From a checkpoint of a small transformer trained on Wikipedia: vocabulary 2048.
MLP neurons of a small language model. Each row is named by its layer, matrix (gate and up: input weights) and neuron, and shows model dimensions 64-159. Each number is 128 + 32 x the weight over its row's rms, rounded and kept within 0 to 255. A neuron's up and down rows have the sign that makes its largest values positive.
Before each neuron's rows, "fires in" lists the words (lower case) most often at its 100 highest values on Wikipedia text that the model never trained on. A number after a token or word is its count.

fires in: "was" 32, "were" 17, "1" 6
L8.gate357 [138 150 175 156 135 139 103 130 114 131 169 152  66 170 133 125  91  99 100  82 135 109 130 146 129 190 123  77 115 151 112 113 153 142 136 128 167 115 141 171  73 179 173 135 105 176 134  80 118 149 163 231 102  86  88 111  81 152 180 129 129 107 135 117 178 121 170 126 116 138  86 111 131 134  98 129 183 139 147 140 167 109 119 203 113 172 119  91 126 130 134 150 130 157 147 122]
L8.up357 [ 90 131 128 144  96 139 118 158 166 150 137 143 125 137 102  96 141 131 118 102 139 128  92  63 102 112 153 115  94 179 159  92 132  61 134  99 148 133  93  35 133 115 171 144  88  90  95 103 153  45  92 222 154  98 105 159 128 101 129 147 112 124 153 187  87  80 181  91 129 159 160 170 140 187 156 111 146 116 115 146 119 156 153 176 139  92 130 176 159 141 114  89 109  78 141  80]

fires in: "no" 37, "near" 8, "name" 7, "drama" 4
L3.gate148 [134 132 149 138 137 158 112 132 170 217 137 147 128 141 136 121  52 131 115  98 130 109 141 136  41 123 102 141 124  86 131 134 138 126 121 134 117 137 130 123 132 110 137 139 134 138 109 133 160 167 132 125 126 140 131 116 246 133 115 121 117 138 124 134 140 126 132 208 116 130 105 131 128  27  63  76 127 128 125 124 129 127 165 105 145 132  40 125 139 175 102  85 129 186 123 128]
L3.up148 [138 133 125 157 129 200 125 137 138  84 121 136 148 134 137 135 133 140 127 106 121 127 132 133  79 130 114 142 135  20 134 128 123 127 124 129 114 128 125 141 131  73 126 127 109 121 122 125 219 192 129 129 114 148 131 109  47 182 129 126 136 129 119 125 121 107  83 175 151 131  94 118 134 124  65  77 120 110 130 141 132 134 167 115 122 138 255 133 129  82 171 189 126 169 133 146]

fires in: "be" 62, "beginning" 6, "behind" 5, "begins" 4
L2.gate95 [135 188 131 157 197 124 167 119 143 125 126 131 139 133 155 160 105 136 133 134 145 123 136 159 108 131 126 147 124  82  84 139 167 125 143 115 124 102 131 132 129 123 167 128 122 128 132  82 143 128 133 172 157  93 120  92 144 168 128 140 131 120 137 137 131 132 111 122 135 114 209 141 100 122 137 143 203 132 139 123  89 131 106 209  84 140 115 158 131 121 124 126 118 127 120 134]
L2.up95 [136 105 123 150 128 137 111 127   9 133 128 120 103 140 108 125 151 124 128  97  66 117 128 143 128 122  86 121 142 123  87 116 122 129 142 142 129 115 115 133 128 167 102 115 127 129 125  63 122 157 135 135 109 119 132 163 207 135 130 123 125 125 146 129 128 121 115 121 122 163  63 134  65 135 130 111 135 130 138 129  43 126 102 152 109 125  90 201 126 124 217 129 137 132 132 105]

fires in: "it" 93
L2.gate99 [126  96 125 155  65 133  66 139 102 132 129 127  81 137  90 124 190 136 129 127  81 126 119 115 128 128 177 151 127 183 162 166  92 129 117 125 127 125 105 128 127  19 146 130 130 132 127  89 157 180 119 130 180  63 126 124 141  70 134 123 128 132 156 129 132 128 102 131 131 117 108 112  49 115  83 130 180 127 189 128 225 129  92 118 201 130  42 132 106 131 192 136 119 139 131  46]
L2.up99 [125  66 121 124 141 130 112 133  59 126 127 133  83 133  26 176 120 122 127 122  63 119  60 179 132 129 149  75 114 164 122  91 152 130 105 128 127  98 119 127 125 144  95 128 124 138 125  51 182 114 125  95 120 122 132 170 192 134 128 121 126 126 181 129 129 124 131 132 132 153 128 135 107 120 141 109 117 124 158 133 154 126 118 140 132 132 173 158 105 123  77 127 149 123 124 176]

fires in: "during" 34, "trade" 5, "different" 5, "offered" 5, "career" 4
L3.gate201 [141 127 145 130 121  65 128 137 134  79 131 143 140 120 124 141 104 125 144 139 138 132 107 122 255 125 136 119 110  70 120 113 150 133 128 116 133 136 133 122 118 130 153 124 136 149 133 121 151  90 120 113 131 117 124  94 148  99 118 136 103 128 124 119  98 122  54  93 138 122  19 119 110  53 138 157 125 148 126 108 137 128 127 128 136 134  35 124 146 201 136 235 131 119 141 161]
L3.up201 [131 133 135 113 116 153 140 133 123 112 136 121 110 155 144 127 163 123 143 103 140 110 107 136 255 138 133 123 108  20 114 119 132 125 129 119 110 122 134 133 121  98 142 137 110 133 192 142 202 160 127  96 134 149 142 125 181 254 122 130 116 131 120 131 131 135 203  85 127 129  79 128 130 142   0 132 125 139 126 140 125 133 143 138 126 134 145 128 127 106  78 192 129 112 133 158]

fires in: "around" 21, "party" 9, "round" 9, "ground" 7, "foundation" 5, "wounded" 5
L3.gate198 [133 107  92  81 128 118 128 121 172 123 131 120 146 194 123 130 120 112 112 114 142 134 116 130  11 139 127 109 145 130 111 125 132 138 137 127 127 142 127 111 142 126 144 161 126 144 120 148 130   0 135 117 118 107 125 114 108  71 130 129 132 116 113 128 110 101  89 182  89 113  82 129 103  95 217  90 115 123 130 158 138 134 128 133 125 110  46 139 138  98 111 112 117 100 126 132]
L3.up198 [117 119 110 113 128 116 135 141 167 171 119 132 127 129 129 139 130 141 140 118 127 137 166 127 149 120 107 117 161 244 124 130 125 142 135 134 134 137 127 134 135 125 145 117 117 141 160 138 114  90 133 148 150 118 145 123 155 169 144 131 120 118 107 128 131 123 189 109 128 148 255 119 123 244 211 150 123 100 146 159 121 127 134 145 130 122 143 122 127 163   0  73 108 152 122 121]

fires in: "early" 24, "season" 14, "personal" 8, "footballer" 7
L3.gate186 [139 120 126 131 136   0 145 116 130 134 120 111 145 109 129 133 164 121 114 127 130 126 136 127 150 132 140 148 150  96 111 128 133 131 158 121 120 120 121 111 128 203 134 120 124 118 103 125  37 177 136 117 120  99 128 150  96 142 120 112 142 131 121 136 144  98 179 255 140 125 119 130 113 209 103  69 131 130 127 154 137 132 140 124 132 117 112 140 130 122 106  85 119  97 117 133]
L3.up186 [120 126 135 155 130  61 137 125 125  44 125 145 121 138 129 116 205 121 125 142 124 122 126 127  38 136 149 135 164  12 127 129 150 119 113 133 127 130 144 122 125 105 119 102  90 114  79 121 131 184 134 116 119 156 114 125 218 130 133 125 149 144 128 123 144 120  69 231 132 134   0 130 124 117 118 189 147 124 124 106 132 123 148 139 138 143  58 139  98 116 113 171 144 100 136  94]

fires in: "history" 26, "clinical" 7, "information" 7, "architectural" 7, "personal" 5, "music" 4
L7.gate366 [ 85  87 134  49 116  87 128 147  78  93 127 206 102 145 132 185 155 126 174 133  82 117 150 139 105 117 161 146 189 110 148  92 184 170  86 156 111 178 134 166 131 120 134 133 123 137 137 114 108 125 154  84 161 130 138 123 145 136 155 149 138 161 120 111 152 114 120 105 125  96 131 100 177 144 114 156 140 113 101 109 166 174 167  74  97 141 115 133 120 123 148 133 105 109  76  83]
L7.up366 [149  74 174  81  80 112 158 102  99  89  68 142  83 183 106 112 162 127 161 130  82 109 151  98  86 127 121 169 164 112 107 165 140 167  82 108 140  84 121 163  97 111 104 115 131 176 113 145 122  83 110  80 173 120 163 156 154 148 194 154 115 138 133  96 112 154 134  80 137 108 132 111 175  95  75 131 167 155 120  95 158 162 180  92 116 143 122 170 108 186 190 147 149 166  62  79]

fires in: "family" 20, "life" 18, "children" 7, "itself" 6, "himself" 6, "television" 5
L3.gate276 [121 124 147  63 127 158 124 123 126 117 131 119 133 104 138 140 107 151 116 103 141 132 154 118  97 123 117 133 183 118 138 123 141 109 134 127 127 122 110 123 124 165 112 160 123 124 158 121 160 127 139 111 115 106 136  99 124 132 143 137 144 123 149 119 169 134  95 126 110 132  20 130  89 100  86  86 129 123 110 143 142 131 113 120 132 124 235 131 141 101 255 100 115 150 121 114]
L3.up276 [135 117 110 146 108 107 112 126 139  78 123 132 136 142 128 121 168 120 143 145 138 144 107 134  24 145 137 129 184 197 110 111 141 146 133 133 134 126 143 136 124  92 112 142 147 126 177 125 194 152 122 123 130  74 126 105 128  96 140 134 158 122 117 113 109 122  28 165 116 158 255 116 134 114 188  59 126 135 133 147 123 132 150 135 140 129  32 131 138 138 254  39 126  56 133 143]

fires in: "system" 19, "used" 17, "systems" 7, "functional" 6, "project" 4
L6.gate430 [137 210  71 176 126 116  80  77 135 140 141  74 131 195 131 118 153 142 100 176  90 110 201 145 144 202 134 136 155 137 110 133  87 129 138  83  84 105 145  83 107 135 106 109 140  90 105  74  97 126  87  34 154 152 142  87 142 123 148 171 149 116 114 132 149 175 134  73 122 111 113 128 167 107 169 209 114 127 143 119 100 128 167 105 149 112 104 109 118 196  61 134 183 130  99 151]
L6.up430 [ 94 139 150 144 135 149 145 106 139 114 140  87 126 131 126 103 106  56 193  99 102 118 159 102 162 180 128  78 184 130  65 143 118 129 109 107 131 120 181 114  66  98 170 160 138  94  91 164 119  68 106 100  94 124 129 126 179 141 160 150  76 131 109 186 155 150 183  94  98 152 131 136 121 192 133 136 174 132 208 138 144 141 127 170 124 148 114 130 137 209 148 165 154 115 102 131]

fires in: "was" 45, "baseball" 10, "usa" 8, "2003" 4, "former" 4, "cba" 4
L7.gate375 [114  80 170 102 140 169 153 156  97 100  98  91  97  56  66 143 110 136 155 192 178 148  38 143 127 185 134  91 141  88 127 178  90 206 149 154 128 123  81 216  66 149  98  98 184 121 137 116 125  95  85 127 175  90 102 171 142 170 155 116  97 173 113 135 103 136 147 104 132 175 157 176 123 185 103 147 178 144 146 198 122 154 131 132 122 106 121 118 119 213 176  91 167  67 145  69]
L7.up375 [132 142 156  93  99 123  91 165  94 126  98  80 200 122 148 141  80 147 127 171 133 133 138  62 142  71 105  63 138 175 164 107 116  70 109 175  80 126  83 146 127  86 153 145 108  95 102 124 101 160 174 119 113 172 158  69 140 106  46 115 123 137 152 181  88 154 115 113 114 191 118 131 145 148 135 151 103 208  89 154 164 148 134 133 122 117 115 153 132 150 165 136 146  79 118 126]